Weights of a small GPT-style language model, trained from scratch on English Wikipedia: 9 heads of 64 (3 for keys and values).
MLP neurons of a small language model. Each row is named by its layer, matrix (down: output weights) and neuron, and shows model dimensions 176-271. Each number is 500 + 40 x the weight over its row's rms, rounded and kept within 0 to 999. Numbers have three digits each. A neuron's up and down rows have the sign that makes its largest values positive.
After each neuron's rows, "raises" lists the tokens whose logits its output raises most directly, leaving later layers aside.

L7.down1318:579502493508467455440457548487482473608478496509513477477433457507430524553456528500480472534407444477482493524485478489573490462516511463465514472451515491479419540473517595479440503531461505483483558590469528554537451511469548448463504556513490581584454506537550551526534504486506351507
raises: "bury", "es", "hem", "ís", "berry"

L3.down1348:508522466486544510565618529542527535487489445502489541465426483455428525474512500488580410482544526564517519543476448531543529508490550523491547491495525474513454510526471474478477522574446520532433523492555470437498506441537508452505522494487463567540537539468542409514499474492497536518
raises: "istle", "ims", "irl", "ist", "isp"

L7.down1147:464420525449579485571492460408505456510477534496457443502507433484480531595527405483451484507486509445503494551500548529481475501446535495491540554502459507457450539449494499472509528490455542488488470436416497495537514467500479477461498566483462443565467441445541474442621488481520440456
raises: "ide", "ides", "ound", "ider", "por"

L9.down1139:472500456554481480532505502507519570501430493460539516511438433592483491496450421497467525562489535502516568492515463464482514488448512510496448512462498491532485509525428522477510515491443474501485528519532518454531450455419512488537506499546564644449428586523454476430534497500478614399
raises: "aching", "play", "y", "eded", "aves"

L7.down1374:494497465492476478453476452525508490565554501531486543615521469536557480445458477510516476555544515523491461494531479581471572453562529457471513476539544411406442549496507472464522571457376468434475539436480484452526434478463534515510556526468482522501434496506513468437467542464468506496
raises: "ering", "er", "ing", "ett", "ard"

L9.down1486:507553495489515477492507442587499496522475499528497505516455505421524436591487567498548485508507485450474491474515468480574548495461536464516490573531581522494487503516508491516546490482550513475544458504540504505492555532484535497490447464506424466485571448512530483453492538487510509500
raises: "ER", "IL", "OW", "UR", "ED"

L9.down436:434498497527506543435509536472505565597506528508439504481503534479503531453528476519561421558436528452457506434502560528506508479539453523500523537406432514488525533553493488464543418455512555505514445447539449497503487467546466528517488421488496496485488497493473485482525506549542495481
raises: " little", " few", " many", " much", "oming"

L9.down362:476551530558470488536481530473466470500428516470468534514529574495481480510461494567509449521524471593515483458475518499572517512458538496545553481457459544528470495520402533407526448516514524483481473569505508505516568573482495481519535521487495504550448490463471474483521528540512543473
raises: "iu", "uan", "iang", "kin", "cu"

L7.down339:502501448552447496488528496524576507514494445459468554477367540520512501486451528478554533511528491480504454525493482477511519514479460497588506559476475441421597497461439453534572437511452523514494522539491520568509472443491466617484480472539473501466456597480451562470499552461506463519
raises: " there", " they", " it", " you", "ello"

L3.down1533:406473504533533513541502447478477582493523487457440576470498547458536563527478519445440400422526502513520458520524431425547522473478505492501460530539512578531460490504531441472530471444518469509464518490501499568564498549526560487485503565521551465495465444464485461532533473539509483547
raises: "ords", "ord", "ension", "ounts", "aug"